config = dict(
    num_hidden_layers=13,
    vocab_size=16384,
    rope_theta=10000.0,
    init='normal',
    init_std_up=0.0362,
    optimizer='muon',
    weight_decay=0.15,
)
MLP neurons of a small language model. Each row is named by its layer, matrix (up: input weights) and neuron, and shows model dimensions 96-287. Each number is 128 + 24 x the weight over its row's rms, rounded and kept within 0 to 255. Numbers have three digits each.
After each neuron's rows, "fires after" lists the tokens most often just before its 100 highest values on Wikipedia text that the model never trained on.

L7.up453:138135132135137107084095090155124160130135125154117109075095149111053119135126142114121103128130112115113119099107095134087112104156162158145168167097116144138131057100092131117163126137137066137115127151148119136076123144078136095116121123113120085135166137133141160150149108170120134141140123157115147104132130134163121119122133136154130075148127127130158120140097107126165139141083126128091085098131053142143151133105115088093090105114178138072125131135129117127139094131104128090129142094148102140070144096141148110132155105155150089155099140154119079113136180134181104125
fires after: "| ", "the ", "The ", "I", "Di", "an"

L9.up745:129157106106176189103143126105146160173142138121121142112119097113098086115114122135135123135136153100173153070135081094140123106139197134123161107107106121147124116100097102114115114114117166110123131120106139147143162135139141149116134118126155085103183181126150115153128115129126114120185119111135096104127132106123116144095085133131131129141150110113095149101139095153112127147158118144113118104117120143113130152092139109094122119088176126139106148124141119129122139124166115124145147127096117141104117084115103121108136171149142119103215136050122117091135125145141079109
fires after: "the ", "The "

L9.up867:108128100128147097120142134128154145152125138121112097134172152151149139129108106142148098123146153082110149112130111157118102132069161080108110126114176128110098154167130158122112132159082104142132128130128154102093127118137128091147171134137093119097138146165121141100153127154145113172126138149154128069101142116137130150106192145147119130150125136119143073097067159121147124102111098137131166152096106076120117165161095113118133104120129105136122145149111085138113138124141153101141127135140119096150148111116106117093147144118089104126126137112086148119123105159149124125
fires after: ", ", "the ", "(", "St", "and ", "round "

L7.up864:154107157157044144135140172139127121128131120158120142124108104150110111104120104106128119145111128102122145130142122092107131098110115149149158118101136155133137129104165092156139099123096124128107139167078111118198138154165096102154112132122106083082107133118170112186140075172117093140106120130138132151121104142104138108100137141133176141117094137158178159100127137144127137132083130141149091131144128124102092150140124160108124145129117157153100116132134121151137096140131106090154128138114112136179112085179127118127105129132092178138163133121104093145129119122153135119
fires after: "the ", "(", "|", "==", "mat"

L5.up751:151158168147127152148131135149145124204160118130111125115140125131137154138150114121135111187152138140096136183092125116148146137107199142101116109110098175121082090129110109137165109151114105164077123097114149144119166140125084145146128125129106116136148132140139139147105161105141176148149164163087125096109117130104094142117114155101132173151154151176137118142129151124148156079140101140116126142128156136104116142106159119082127067126114100088123112102175138147177143095070109076106168131105106083082134054105144083142131121129119118086126118134165144111128119116104134131
fires after: "(", ".", ". ", ", ", "'", "% "

L7.up81:082143118158148107126089165144113140100130122162141180120088093080117157139142136110130153130145132118164139130115073079102134095118088183148113133112142137132114155115091143107155096125090105117131129117123102146118139120143156133114126146127164115088180090144137124131164156151096108110133112142138092130124115164109129131113125119125143120138136149136158116122136087129098115113153162153130185145131128164154115163168092146110127092115106127127126147149121112103159137146118074082123135121161127127136144085190107110102135121143124097125136124134127161129130175120128075081
fires after: "| ", "L", "l", "Ben"

L5.up25:119163106151187133135147117130087104182096146101153143134121128131135093129136125131074131184113135135105135117153142141142155094117114158108177157096112129095132046156138111120093131126103140112120113115111129096077121121144175113134117076142160109112151123103169122130146084086127135140092100107132073129140164143149127127138142132126149153119136116125140114125145132122123126163101111152099165120107097108084104154135106108148156124111134098140149127129162116144155132133152125156108105126143095126130111114116108122153142132152122136098113117129172155105090155085112146135
fires after: "K", "D", "Wh", "Sh", "ak", "Se"

L4.up749:150117066099150104076158118126092116142122143133131096111136119127116130125141154112130098128178098118131165143141121109138150108118118155110119077078137129123151182097108140141129124084133138142134088125116068113092109131126105128123126130132164128110111125139191132124112109107152148192107118111087177128126077164107108102125115112126112156109175128111138142095103125132129089106067163116101153146135116119099094147107131149128159095138182120114114111115153150102151138108140127118149157133094117089107145087190121133089092112115078166132172127128102157115135114122133179145
fires after: "the ", "T", "D", "St", "Pl"

L3.up964:135165166103140102098112119134089098150114109092096145089110142120129122110124088090105127141125147136116129128163107088119071147156111144125121123091159114105136116130183117124133127141149175155131115147127154110092133167124118160120092145102125106175157169104146101139158086141110127194135117099138104099164153152131157083129131175144175154154121122123080156113156128110120137107146107116111131100157106122127114091139116143144111124108136121115128105145104167154125076100131118113147124184142133104124104125121156114108115165157114132127117131107128099135170105139115158161
fires after: "the ", "The ", "same "

L7.up1192:103134120098145099082142109118090121161141115099127068113086110142112107136118123063105149150130125114151168141159116118103110071111138140144147131111116144104132117155119131118153176135101119084142138128128140123127112146098132116120128108112132119165135149147135110141163098156105066100163142150128146134125109134130124123115138136093161077108133101156154118112104072096133123118129112140153127087138079148123116131129123139163152113125133150075107175143118120162110082098088083122134102140138158135103154106125172141116144103097080091176126111144121075094138136139145116093
fires after: "the ", "| ", "S", "this "

L5.up86:114108151091131127079134114139149097148136142111149127154093139149117101157136123113127125171140153102125146113098091148156138093137113144139146136112109118154137114100108137133127121142126163109110150127127096113108120081153134111151140089165104126152108104153116140123144180154134127141141109121116122104134159166091109129135115137117111119111136094187107146083096097142111097127107134125143133107133153117127108188176099109113149128169153149126135102138088141096171137120124149076129111140158134146137121134118136153147119162150119123138135128083185125099130089126117143108
fires after: "| ", "- ", "\n\n", ". ", "Rel"

L7.up75:104103129121143122105106157173126125107148120120148153120120127142119132120085198139141091118101152120129119116119055180121139147075173164135141126126156114086148116119062146078127158130121138151137113123147138141121149163133081140135152119125153124114183117159106130122129137159129124081108125154120129090103174175142134144112090175123125113127147120109155155161135108158129122133101149158147138123124128148104106150123097115104088183104200147114154105121131141136107086117178099073142127131125112136149129134156168154110115140131127071125150151136146166133149118085149134110
fires after: "| "

L7.up545:122113139115139104104157156116095123130169131119143148147150111114112174112109115126128128130147154135145139100093099153095159145141131159136156121122119178145146127141107100148111141158117134140115147145123151136121109102084118147136141117180128115128143133140151102154141129094104147111127169157139112145096120110166084165112174120125133154113087143114154145139152149092112111126122130148143114075126130146087113117090107147097155087112087123125144109131160137128134124152108140148140146125147165146168087155146141096181159147124145081116113154116112135119096120163172123092
fires after: "Q", "-", "ak", "K", "Bang", "H"